Weights of a small transformer language model: 24 layers.
MLP neurons of a small language model. Each row is named by its layer, matrix (up: input weights) and neuron, and shows model dimensions 96-223. Each number is 128 + 32 x the weight over its row's rms, rounded and kept within 0 to 255. Numbers have three digits each.
After each neuron's rows, "fires on" lists the tokens most often at its 100 highest values on Wikipedia text that the model never trained on.

L20.up627:140110142176083142165082119105101162134126067107145073159133184040128149127137099146168133121164079068131134133125077218177135153120172151105131091135153107144123087153174149164220166135149102102179148137071091068154150140150102161150088084147108097065120142158137120133139104157102123067124077113090148148178090109122153120101122163135101143143148060143108087135104082091162092124103
fires on: " \"", " ("

L15.up616:042164145151142142137093158125135148096165151100102055153092099152146146129183118106139147084155136170067139112163106131107128170165101124153164161133136110096078128130130128111161149088105115114209165143101106113090143187169140156146080104114142123140182144117115188118159094068061222107116081116153173120165095105133096163144171081171079114140136134153071136080089160142138109155137
fires on: " m", " b", " a", " ch", " f"

L20.up958:119130092153117128100166109140135159078082080130143125106109105106128106120129124138131075099150175084065097140158115065128067117120144124197139154113124133153048160150124138093133084104088111104119171067078129072108146209159144148169088140145155104173098142126134140114122102100110147118094102109157131110176105165140173137108168121150144045101075140157118116061086119104152100087149
fires on: " f", " pl", " cre", " mov", " m"

L10.up517:117113113128088088177036132131099102143160167115144119110161151105174160170189106098144142125130111087201084095132090133190106124157091137094158125190184113153109132109118174126168172147101076153133135104157131181112127131109165129153175127147123105093110075163128126085143108120138170203078099127132080131095141157138141104131144120202178104165098094114135121175137106120151104112161
fires on: "it", "w", " player", "e", " child", " son"

L19.up86:097070093142108126086174136103125122145121132084141138107108130115166175180153106077113122119186081177060073138125150129099156174171090154135134149101170166081115120111129148126153131108118124117122116173132093161094150140094140150171077171163132181162139127151143145096094140115151148186115200143113157054159094148060111131125166108181080135059092117096132098109088127162126108166157
fires on: ",", " (", "ing", "ic"

L19.up464:121068121123082090174133109186067119084136150158110138114140127105104182103180089110085136133120127074142105072157144153115135165134110170089120160105126128115165123048092092157145156119153099084159139198075113151097138180166148113128087110108085149116115120170099096104102091185107129099162138173136170150155097116096113131087168148146168155174115159059090151150078117072128073106103
fires on: " (", " \"", ":"

L15.up21:102129134124171168166135138164119112057148147085126122138109074179126091058163100128026161147115067130176127109184117087122138141147174115080115169083113129071207129147153130093098104092184093128123151212115078181121139192156175122154135081120133145134098123110097133101079146193164119116103116130158175099185156144156147144091130097112185110128149084159161129128074145129171104144130
fires on: " to", " as", ",", " was", " not", " named"

L17.up92:157116096089100142119116065150133182103155145112130179149201132095144125132147073079165113102125120115114106103101133125136167195113153131096166150152133161159109088122139147212126151154112109090163111125083172074117142082202111144111147097189136101134109113091126095137100097146123123164029098100140162084209137109106165103081112179105104144107134105136106128129110054141112069124164
fires on: " as", "\n", "|", " (", "s"

L11.up889:088049134042136166176123097125124153136127089099083095083119136171153107136119106099129088137182110085193125148112075147106077113154112161184189142118169123148038114118178113170116110170134106086118155157124114101148117161147141098145110096139137114195120114168149160158132158122134165118133085115093156069128094170104074139199082100101181113127145131077120115142121078125129158073136
fires on: "u", "ul", "as", "p", " O", "r"

L4.up963:119138152154162112112148108132088124145099116151183108122102129109202114103140149164115167163131132129056148140114206145169125135109093139169099115169175139142126113051138137113084142194113129126098173135089130128166140073091106132193149126153137131137112152083151095085089097136124185121094121161151063148158136171092151175144160085163178056115111139168142132117156127127092110128086
fires on: "em", "z", "ail", "im", "ze", "el"

L11.up417:075114127090122142116153161130140098111160134115132136080180129102107203095171143131088144133082172095146148103123138126195070158111110113175118119100140197191084103085168146167122126106108107077092072092131118100092128122103063155147171116066125125163117109144121132106080124113150132120086086059150096124176068145152079134123077146128181087133149131174120105159131161194038072095119
fires on: "t", "in", "ra", "is", "em", " as"

L6.up673:158066105171169096109100154128112145092097128089119073113116153127172124122162120161146153083079150156089119130144112154136148159142200115096110140160139133148097165185127167113160191113111145124138177164127100182086133111103139185187175112179163124101158124150061105143131078110174134170150090123151126134202049131170124119151098147110123127103135128145113171073133116130141081183127
fires on: " at", "ed", "am", "s", "t", "as"

L6.up935:124142146154110093125054121118089111125082127122084157070179119143161137159108117126101148075136107119088185084089154119114131150152114099115162085148150125121148133117177124157170158104076058088162131148110116148101119123137139178169110129082105093099111137148083126084139139126143096131151177094123110185061135143107188110145137115170148122170152155120178137118157083163142124122174
fires on: "it", "av", "at", "a", " left", "us"

L6.up47:138100164145117123092118128124107207103131135088157126026083086146107168109107118075151084126168099125055069051142122134122077201163109121194150104125141117103167109141160191127184077139135117124116125117118129122135139171142135131106190087125164152103135118085068075130160087108107212106175214082140143133104180123143148132098150117142115123121142174156116143156121111167130114113126
fires on: "ing", "s", "ment", "og", "ch"

L19.up815:097093098111149112134145125123114126122087171102188125082101102114134160108160152142118193172148096182169102159151131166113164165153120159090187186169120164174169090115146114051114124138129055109114113090148068109116105180121126091183016111184148136133148138200151085119130106129121137153101083119110087114172133108106046174132084106113173137079107140145112156091142154166123072148131
fires on: " R", " m", "R", "1", " 2", " 1"

L15.up892:085113169058122180146110140120164150117105121083109131030163101092114145127108158094159129104151194151165084132144107130136169113177122102190161136114129107145165081171120079176158102174076129082135101071124108147151126141140134143163129117113167125130162175124115136151149102130103173120097087189085190084145094113111126137094072147106109139126130136097114105122151121137104132116115
fires on: ",", "er", ")", " n", "-"

L11.up266:113122220062154176109077132115154134081145077104121106143130097124164111116112131138093153094162122146071166088145188163152134141137051134122107146149173153112096077183163124128205136091150118149151123088121188111176127164108112113134127111091137143198168127133180088119146082119120089129184095114141192096233089137151160071076163116175179143083120055093144148181228127109094102139147
fires on: "if", "ur", "in", "ac", "aw"

L20.up442:135111137119136139115148093131106100085084100069160112186124082032145131095132104078124096107126107110141141139102140145198146156116129133121170146079121147116166094123122151114174151114169166111163121196108118143072136112197145146115124114100118072135162103097140114137145162122049133114203110130071121049132097082141137178088066149197173144114112167148121143119124093107140052149129
fires on: "-", " (", "as", "s", " ", "ort"

L15.up979:102050122128076126183102080133162173126128141150069132152088157176111122158128123122067136101160096132122161113124096127115067169130081160116186176154136188143146115125099081137168178098137134146118135094119071101099078142160160178165154117149149104105172138110175219134125144116127123103123129179103055137171058157119092127124138072113106177132145125089030088140175071095085113121199
fires on: "at", "B", "C", "ch", "ver", "av"

L20.up152:182112126141063094101092167180129137107166150076164111133092119109141134164112104165107168112173178117152061104155134083127152125131115154102132101149146186142082123139108151098139128100061113141096139155157132119072134140109126177135100173175137127171126118101099104133110126129136140162129079079091083067111150160101172104148108157174114179115094121134112201145043116142108137109130
fires on: " of", " to", "==", "ing", " ==", "."

L4.up32:089054063117110097069080157169118169164172143118086096112147148194154138125149103119150142107179100119108097088159084143126116101158118166144160137088105158124162092167098098132097105078133099158090133160096153107142121131131168112082094160108109119118109135110121125122093153114146101152082203068187117144156145169109133175118097137114113109163108079160081095152132102142181112078148
fires on: "===", "==", " ==="

L10.up618:076165076095141080162173141165155157156117103092040124131145136141134126121150138105115175141147094158144110086145075135082125100124113096221135200151125163114157102103152196086142088159124136085088142190194112108098156079164077115167128158089091100129153083149132148139090140095136170123075146109160106081106114097112146106142148129118160100119108102134155197101135162124168152108107
fires on: "ay", "oy", "y", "ro", "ac"

L20.up581:093101131155140141149108161184087154117038093149173128136131165148170129136051131077087150119165166119106144162142120131155168166176091058155096105114178144150115149194111147140074181142168102099175172142153111126102120120120171164132152102154190075093171094140154144137138163167141119192124159167141082096172153135080104167161141086108066062106165080185100114142100109124108046139106
fires on: " C", " At", " P", "'"

L6.up287:153122136124155163131113101147160141085140092128101077126120221126096165089144035168126199044146101104140133126050121121128080115167199142078143202101128159107145132085114168105156108093128082118125116183113116107081157151095137174117120128104201154156141129107079161112107107112161175130123126151106137150138101125096179117168117109159190122176119146115113146121123084091077154078119
fires on: "arg", "ross", " near", "reat", " over", "ist"

L20.up484:157110154058149087146139098125104114078123131101147156089123122130115125143119127206102118136133149053143088111154119136168119102126087151063124169151169090138101162130150180159134142078135104080115124146050127091134113148165106193143120128149081128149153118104089144144084158115177134108106144120117091094122049138155109182060103107146186153152144158127178084149151084177103098104183
fires on: " S", "is", "it", "ra", "ot"

L6.up327:124116143163192148149150147132174128087138145090161127091096141148086115132111103070129159137136139106147158111135079192100162084121070167174146087123140149155128115154167128150108109139145099071131151101128162103113120173111204100151097125082127125195225144084088138102115126107118182078101093169108163080132152143160124127082143034131121125150136145150067154171138096099127109115156
fires on: "ol", " gr", "ur", "ar", "gr"

L20.up519:147098076152161108099126141142114190128116151139122140117143142162113095124126062129169155170140088088131131146126126122104108123201146141114146123147141128109133117148123205057157089071132067102151132137093144167150082133125130135116119119155140167171097064103137169112113117099170125164096111164155117140166156173130090151154168063101173154102149113148134121168179043092070111087138
fires on: " of", " |", " and", " by", " as"

L19.up216:186116069117159128173080142106128120127074139070139120190145179125175105169126098108123180133167143105172105090105089140177125172157112028156096159076137161149147105105165161155143085080061126088174117146083114173152105163164128139163090110135130162140126070159099177133109133141105133128104096065159070122122160133128055148152124108133120101115136085116169103100213090167139128170157
fires on: " |", "-", ",", " by", "|", ":"

L10.up970:101112176094057148184054095178165128114116120101137169118129139101163113125161150119168112131115163086102099094103161184149129083144135154094164185130139124117118105109199138131128100111108137058127090094152116190158157191104133118116052093113103118135141139124131119103135090117105143132054131091081171117206090156113123115097131132101170084151080077125128128139132073101108132101156
fires on: "-", "|", "ab", "v", " from"

L6.up197:141100120104095123141118166126098144111159096129185096116112110138106092085139119094133114097144155192127072125143109206168153147108140126104098171130080171145106103124149172165086159156079087113085125130119137130114082209204162153159202114139091109125157123119072172152023115137148138120121142117131132102136116128145146156084141154134120106166135083213149104178164121097129118094166
fires on: " |", ")", ");", " place", ";", "ase"

L15.up105:123120152144083140104132180116084138042086091155190072078148197157183146123138146133109168108107057146076111165105116148188144163143098060130091132112159147182167128090113120098157205150140128123108175096150101136124132050166105133170167082145104076152206112118142128122114142127077142093114053195131093122104163193117155154093153141089099073112100113129139130122172139105104070067154
fires on: "st", "orn", "em", "ort", "z", "rit"

L15.up684:133127150129116103132114071158127118121033152152161121059149174140155120125168136047092108135199106125101151099155167137064126126196141103177094114146096188108161135130164161161174154103128122069181165126126139180145130153077136129192108122163135131181122150160137169119166138147125132159141124116136135097131127130087101173203156104151145101102133085122144120160078159121108099171160
fires on: " C", "th", " att", "ith", " c", " th"

L10.up595:125113091102115154169098105142117163105167087123143104115146138087156165074212064101118112116096148178152133117112128114135113140166139067115150192099104141076174107148123204131193068091148083162162133138041128123129153206115119158078115105181170132182155125128124165163117098141186127176148114071121141080104139107157152171107082197171144079095159144154142124155108142088124130133155
fires on: " F", "f", " f"

L17.up452:096119177074113106082083177160130122097118136122141122092144125171156105119073122147106131131119159143167150106173128175178173104125080131106156141132184160109160082131160115141194129068137105123066158106155136127134118110119152155128108116122133112168195130093074172150123117145134164106085100152203099133126139110134125092143031147165113179144057086084073138190092112119099127056126
fires on: "==", " ==", "ur", "duc", "\n", "it"

L6.up119:108066069084147174190161107130134145113143163127143139139166120124146145136121131090076122072163120050113078105083106066074130165103137155139171109102148108130137076129160161139176143106077107098154110132084108059069108161136077183142149116099121126149118177134142098127147087153186197095071103101134108175098123093119145144152110099120137153189097087106127126116168122160111205135153
fires on: "ash", "am", "at", "er", "e", "ene"

L11.up232:127140140152172123130156105139115153174132080106120101060081081167128149073109106154111148156149130147137149134112103173121115167155069121131136145099131098113119105161141184121122152156125107127122125074106107105121136155112128092114129136112167108140166120089164152156087122059111166144091153109149149135123131194150103157128117072190081088071116181156116083127133121083111150157138
fires on: "ol", " Pol", "el", "ul", "ur", "re"

L4.up879:122097095128090108099111135098126166140092060131127117124154123131148165077135097163095150118130147164145120089128116073152179158183155143132105103107177158135112165152157146113130143119081082193175121119132179143123150103139123101160105122138238123104112115118119173115127120129117077185122106086142116149149139134104063149155148159170163102093110153093149056141114148141126104124161
fires on: " of", " to", "2", "0", " and", "3"

L19.up790:127161152130153079101140191159107104076109124100071091122089132142151144151070102128137127084148131175177123141170145119138151122150080135056195138139150161156121156093107093119102142121102053168156109114146151125120137136179138135170049143189139105187127132186170165153121120106128159157095149152109138118100087176131115121166136129175112110077065119069143165150131137144092118118136
fires on: "5", "1", " 2", " 1", "3", "4"

L10.up570:096137140097132136126135120133196198090144073156127103104121098163117126110085105139111169110094086166121106088115121139121129152158100128157163101149107170118143088111186128046170111171068124143160124123161131128059192092178110152100171094104158094127147113124124153123114120181152097188141137104164155146073100179135133102102119130148159095095122094137173075136096122153140151082097
fires on: " season", " years", " year", "on", "th", "our"

L4.up882:161081115118134101103100150092109135128181132110145079137155119067174154116171091068133082129066109169141087164140076115129164177132107197171070089093148100126076135110083099142131182097100091153120090082127107162115127166207160135123136133133128124132141091144139104126085092147143135129058153084177117170149142135089136102144112103099147074130095148101139178119123167098106161144133
fires on: "y", "m", "el", "h", "ed", "ing"

L4.up391:138137155136111155163119129135135153114076125162129080115110185195192091068179109045112167116155090120123137117141068135116084123132156110147114139125117142175097108125113116114200127148078110156152134119152145148132090155156126147075115114151116173136135182140139165149198067104107079124129129079139152143097106194145161136175124116139156081162131144128149134134153053136177119172122
fires on: "L", " l", " Cent", "iter", "og", "b"

L17.up543:115100069164068130103072114159165076130166138124154119137151157062152090086125153132134133091122062118086081093089121196135128228132088131110183142165125087157120136181134148165185136119119123091055117118067106120103121136168150188160161116089124123155117108165100145122121108160107150124167113151181109126122128136146121085141112168121084141096137088141097120121169120125148113108162
fires on: ")", "T", "C", " (", "\n", ":"

L6.up105:136074167061154120166177167099111123082120176127127079148141094063168182100149115164132153069104133169084140100171106168086114171107139111187196115111172158137127076127182135124151122102084160114158188109201121181117192149115134215074121117131115161110188058102145173161128083126160125154095168089126143076069121148203123089115149107198084074100109121165117125075085155168111138136152
fires on: " years", " year", "ity", "s", "es"

L20.up216:120105160144110157133076139133093180106141097101115120087096145148152167175106084110098127164079128144117084162123173120195160116136150103103180169077156140125145098173121143115197176091154101171091102172100088020119112134128084168124121130097120113097113121100106095171135155105133147145178121163124165148187092117105132178131134118188178153124107146094116112094136138076110069162086
fires on: " ", " comp", "ol", "ort"

L17.up143:083140085126061089129066110165184127137133152119132117112152123147100114122136114160130130135189185103161127081184139126129143155119113106180072202090104121090122132145171130084205106118082112132128093129097142138124091223126127116148123113085125118111163184052152150096101065169113138084077102097043158123142119142106170074120073144138171123064121091083176088151170093127090101081122
fires on: " named", ",", "ing", "-", "ed", "ab"

L6.up438:172094122125101132214149155197136093151141119114158096062134127173134153111141086142149117112124078171135143117149135132148179194173094174115111124075163150095149067131110159111178108156116073151173197144083152086133142162184104107138103113155127116118149140152109168089136088092140095170150158169107141162111101184135131096105134094169127169119073118132175118133058187112149148133128
fires on: " between", "ing", " both", " from", " of"

L10.up244:067099115091132125155163122171113154152094154146074115096133142116150099063104110119168124135146083147140078107114152172155145112183089111119140121116123096142157161150111102208106211181154160122133149148095131148130149093169162131135137114121085161145141112131164095132113118085154118133112140081174131174139131147134174145127144090160130169133123091140147152052123163159084092105159
fires on: " /", " •", " place", "w", "ens", "end"

L17.up340:147120121121139181116117077130093119096104096095162124084115123133157117115107131093169183086111144133097062136160103164140168168157063092179097108144107226098135165162173179187176080127115155121130109154130137139121142117102088180170073131093125101121185147140092173138068135114095091163119105124163131079159107152090087125100123131192106009083161070152132137133118093148154075147173
fires on: ",", " C"

L4.up848:157130126117127069118092146178133174141083107113143124116157042116118132110173174090132162081131111139152118145151149142108108093173151070164166138108127107202164080155192140065181159079121098138128153079128109194105116139052113068129145113169133118151149120103132159144177077130100080139141168098163109083117069127150149135154100088098146137171112090149094095098145111185093148131189
fires on: "r", "s", "ord", "our", "ords"

L17.up321:113154150042061182150144128150135185155087127147100109164221167099135079132125158085110094172113092163148133130103101134127153088098149137120145131135184136138154110158118151127155106203116132076132128128145122107102079188063115179132150150123120082160140126130112075100121140144158071123158130095116136113127141151074122149021122175182102120162093102161137165091148136152146160150131
fires on: " to", "i", "ri", "E", "ate", "ric"

L6.up55:125062160111110130085126137118076161075171095125183093117114102097170154144173145135116101157138127158118075130124134142126156125154111130125157140120138114136147100155122130136159130122078115142170144138127081092140135144092094160126174050118133098101212075155167133145077099150162130151147083164104139123147111161094101057134090160173096139152084148150132136153110112149119145084121
fires on: "g", "in", "is", "ation", "ic", "e"

L19.up241:113107117137097183175147158138073156107137117079215119123104184130170133109117090120112139133105131116076115156169174119059075134158114163187129150160164127114165081090127104099153105164103147140160164166150077123222129162098187131133136091084139103112152101148137123110134101052105146195146137067211102093194098120141120083183149152065123135157090136055127051124157107144081125098145
fires on: "i", "ic", " cont", "ian"

L10.up154:174117129106114103165085118112105129124075075149052124119103168074122153142180092079140151138101114135139151135149080100154073172145145099107111134089205170134139050104118133123139146180106071159115120166108180129091167122159114165148118165133166150105134107111129195083127081145128126128103077124087116164157196151150109094110156107146146105124137121115140153097113066129118157044162
fires on: "les", "as", "it", " dis", "le", "av"

L11.up685:159118099078150155113085118153135130094184089118100100066130084117103129111122124105105160088159143135095121048125112071145058136138078138160146174098146128098145114163155157079141134115121125144115090115183153100109174105132222124140055116129107097120146170085076141145158084120087166130143146174117169114103090150144092112118113093092159109086133113155150110108153079187066083136136
fires on: "ing", "or", "ab", "anc", "ag", "ap"

L4.up682:102108066114082099109086155133170147094130137053156120129108097083182156159143144089112103130088132112154112124169076109117162109075110131111125158093085126134127075063183113085176134143108138078139195171135140103194152106062119080115107112168136158138079105175124103193126112165144208098130103085149127152102100179136152126109151082182175131112093131064144102153121198131131078139160
fires on: "ir", "i", " R", "k", "ous", "s"

L20.up819:097069108151111140148131210142084132159157167105061099182126134123151112099161074086115123110124123094128119112110037104158209177144101100116153144137172129107129133115124086118170092109140103124118161166073111072091176136143155137142098137143093143065160088130123064093140161132134062123143066138140095166116134122119091130074217164154129087118097102123143109129087097044116140109099
fires on: ".", " \"", "==", " l", " ("

L10.up875:136174115135148078113090138145096174131115145088154107104173123073145114086119102070173126139152146142201129116067129118152137119144120095153138141143139109132185125093169106114131139191141136139154136138106136156162098068142085135113150132114137135128118124092169111178120114094127129115095158080094175095215093080119166188119147102140109095113165095178150117105179128066109110123143
fires on: " /", " medal", " record", " place", " career", " w"

L19.up262:189125118087184161172132149141148175036125182084109132093142124154196139088114151057063139136129118127160120128134082105079153142137121175173132122134121107136122126124178182137129124128122113125133157184126105084143188141157144077120162139113120136166119076102171129077095090140151170143148100111120094070148134146129083176138139122140121043121116109161103118172096113072098071133141
fires on: ",", " V", " to", " F", " I", " Se"

L19.up593:135143118131112163085126171144081134162135086104126200085114199107058093079109106095124172095187139152135142173154084126126146171179119074135080059147138183102143143106100168175133134201107143110169185116110076182136165156164121131119112098070090166135152099122147178182078123116098099116093087114103124094118139115132105147168185136163145068116116167138149087112141132195174119108125
fires on: " so", " comp", " de", ",", " in"

L6.up794:126127094080163120154100128142166098147102115119167096150093128125199147108136114107192186147223110118098150116143131098166150184131088156096128136147123146119168087149136091166132158107122100156095120136073116106138114131089181125130141076125154090152175099172143158146152101114149078084179122105150117096145090108152127100133111126219144114175131084147116120136166101129081043131104
fires on: "a", "ac", "ur", "ar", "ose", "und"

L6.up58:127122130072115106144117125153110073142127138139098059119136080146085051099170146090161131146098135143135121122158115139062102145158103095106113171118182158153096102102192071102111114192049124134122170204091111096085130153115157148123118102081119136137149062141058130094093084114179119104119132103071066184134134196172182114108108143158111080083124126143101133156195120190114132069150
fires on: "le", " des", " so", "ina", "ne", "les"

L6.up413:143120096088137136229113157156143110115129115135105149103132157133073097087162138108127190155114118168122135110111129140150088113083133056174077163126217041115175114053100186173149095133089103165162128109137133165168146104165162153150105144147163120104151119047118125114130129171138146161109031129083106123114156160085149126080155144130120171123098106158163108125150105107119096160153
fires on: "it", "ar", "by", "ling", "ain"

L17.up957:121121102077077194186113095146111114151127123082185117133143137121155115174129051152178128175150095135100121151153119166142097128102108122118115144120126136147117090118117113144074094144113145121101042175099126102091106133161188150127145086168090101161160163143082105111077129150070132111122121175120201105184093073099110084131058106143136089094106114097216165162164163186136136093117
fires on: "ul", " h", "ac", "h", " c", "C"

L17.up280:118094138085127082099065134140106098060119110090154116120117156159166117122101109149075174140107119057138107146165119171135163129142166120196132171081120137104136099134144110105170130089154082062103131185125157139124121141114152120201156150151118175123098067102133164166119108170142151126063166136124140144142139152144165107147114060117201107091144148135126190133082139129073124135177
fires on: " as", " named", "ist", " called", "er", " name"

L4.up176:051138107112102153079165078154129167108100119125061123084158090141084139116113072141073091096115115135126083082171139147107165153192094177120129157093109125118165121151140126081090168105161089121103147131087181126149110135080130132135141149166090141132111110128118098096106164137131172136135172105149179095128090199113118119084190178123122075103114125088086108130142064164136145102148
fires on: "===", " –", "==", "On", "====", " ==="

L6.up589:111088123065163122157112199142153133108114087110106059155176130168154105134196154067161127134075109125127104103122132166073156098131133178130129190122120123166143097163085165096167119150109141105089148103160104047111084110042089174132129120170147056153129136149107133125138104103098181139103136079148079161061109143104140071152132133103134132115148127166083124099101155080111124066141
fires on: "areer", " Rober", "our", "let", " school", " War"

L4.up14:112134106179101184092161150151109080139130177099110077094114113177151100111168072107118152165079111092152151145120117102143161139114072131185108153157124122159137053070155123108122105164091203053121128157091103101059140106151120133191087119128145075157115077128111179081085139095188104152166140141117098124116156130128161146120139144153121119054132063112112115118152144100162108096135
fires on: "te", "y", "og", "he", "ad"

L11.up21:074169118104128105095098138165085078095093066103162124160129139133178099079166056117157153139162063158086146087199167145149123146163089134111090128121136103149169111119127120146086141126172106121112158141125189147146134096154146134196161132241126145164196086152122161141149152115132103135049118181184114123108168146102160155094138062137170119051142157107173120071136133147112129149098
fires on: "l", " and", "enn", "w", "ific", " •"

L4.up416:148067092115124144075139117101148106053080111126157119120171113171156111173118132141124126135155137120084188105125166100121148166162090135143162149122133157066156107131122066139155099180110143126084115111138099141120153152093144117136138125178159121143164095220045147084118132068151156101160109125097086121150082132119108152168114139118138116140126119209074127186180089117095100131164
fires on: "a", "com", "ar", "om", "ony", "let"

L6.up210:069128117178091109199084142146051073156109148112161133129159112148152119144115149128106175127169108101110157089141106176203162131151073096091165178149128087145092154199076095119170189073098073121132141101130125134155126157143138135191149125197113144121100091115085137097127114192118162106159144073117112131110074111081136106086169115175152112136150141120076109117156063108159125179165
fires on: "r", "at", " Al", "it", "w"

L15.up285:151151116151134165088074141164106105041083103153120138136117145098086162085185158137106165104099143111138109118115116106151129135181154096161137181139108111094170087166098185099168152088168142152094141191127131122084163221105098135115116095194176074162080076153110120090139089124154166139134082084108100097100118110083124141128167146125110129071103162190108132072101122128139092097159
fires on: " f", " d", " D", " F"

L6.up816:195076080118118131153095138106116143097082092107144084119147118099152127115154162047148123097130132181113127128100128158148164169157041143144158109095136120133135149122149098110152194111112098102121116096117104109130140116142171106125125136149194113110179164111099154116073138103183086121078160118122119106165094085069163148189171133128078131143104143163136098080093138132101146141125
fires on: "n", "m", "el", "ed", "anc"

L20.up895:126109200093103147097108183123092098130179140041162064087165094122112101110114164090132120149134149165219106075085098137138114156141139116097160184156095219163162093122122159123187166124092139156110110104132135175129176200139108132160082088155145137142104089122162166140104097098171141098142146154088077051133118119157107113129134111114154098127094106148127126189183126099099149123178
fires on: " (", ":", " |", " ", ")"

L6.up795:135102068163172107158160126152091151188142113084110153155157127108107170096118117095152201153137111128164164111101102088162149186149142075156135108120122101134141099112124190122130165163130141107150125132138134110075104143126133128138097153102121139148145074104161138132083098085095106101069129117144136100098164126077149114125155146141140139142151164120046150108118164157117149152145
fires on: "y", "eb", "ay", "o"

L11.up159:097107164087147182148154121141115128061112163112144103154149172123137120111120142080106112145173135124090078141139130093076190166111130147149173099105112084121107111169062166136147145157132147154156203140156101144093138156126094175132149149146160157148169150121172145065140124174162155119116104143130205083115106114097121060157126129193127168153121144124152085131117078109110099148159
fires on: "er", "ect", "e", "g"

L20.up335:107113083122143148116079113155151142089058131116107137162127114153138135147162120055094102100184137129091106118136136116113133106135135108174141135127142097120103161168107113084188124114050120112147171147167101146107163110157101112137154068156202099120096178148051160102131174142151116118111117058105141157133109114100115127161121189116127099172096087166149089133155145125115157111168
fires on: " con", " rem", " that", " which", " It", " who"

L11.up776:131086072128141133130064063108151129087089150103145101114130119159114171112139146108125118129057105078111109079139117151117111099152086110163164143075146170121170097125130050117094107177165090143187107102143065097137208148174194134132095153213133092097137133110138168104076195153151094159132117138193110131154099095106095172108157185133113114103099150198094146126105115121135156126170
fires on: "n", " Bl", "av", "m", "as", "l"

L6.up135:108123126109133089142072168122151161152149146121119110068119097098128149117107141084104188102114112111046070112085085077116128174139077099142146103047113103093101111164175147132156119128073128127113150098178121140114175188085110077155118113092161163147159151178134111077117118132101182185095145084132132140144115145169098095168173128192093082183143175182146160115090099110167102144155
fires on: " his", "'", "ing", "s", "'s", "er"

L4.up591:142130102138106162168084133194148145141116112073179116100110114145088096089145135135126092120161096118166143160206136112091142177162181168064207121119139148111116131137132132094179222131107097098172157109074145104176089138090139138156099134119145126130092135093107079155128163089154098140103121158081107141094095173055064161087130149179106109091117058109100069076094188146129117125128
fires on: " into", " from", "),", " to", "e", " of"

L11.up503:141125091142069086149096089147109155121060169117145144133158156094141129122118048121151136133120111131189134066143073130117099148119153135093140115116152141103077154133097159119097169133153066101150146087108148154164096178137152109175070158118164163124114112111147149122174135135133112159105111083115115163152114103105143081147177162118176111108110159115167075142158077133049158140130
fires on: " of", " (", " and", " in"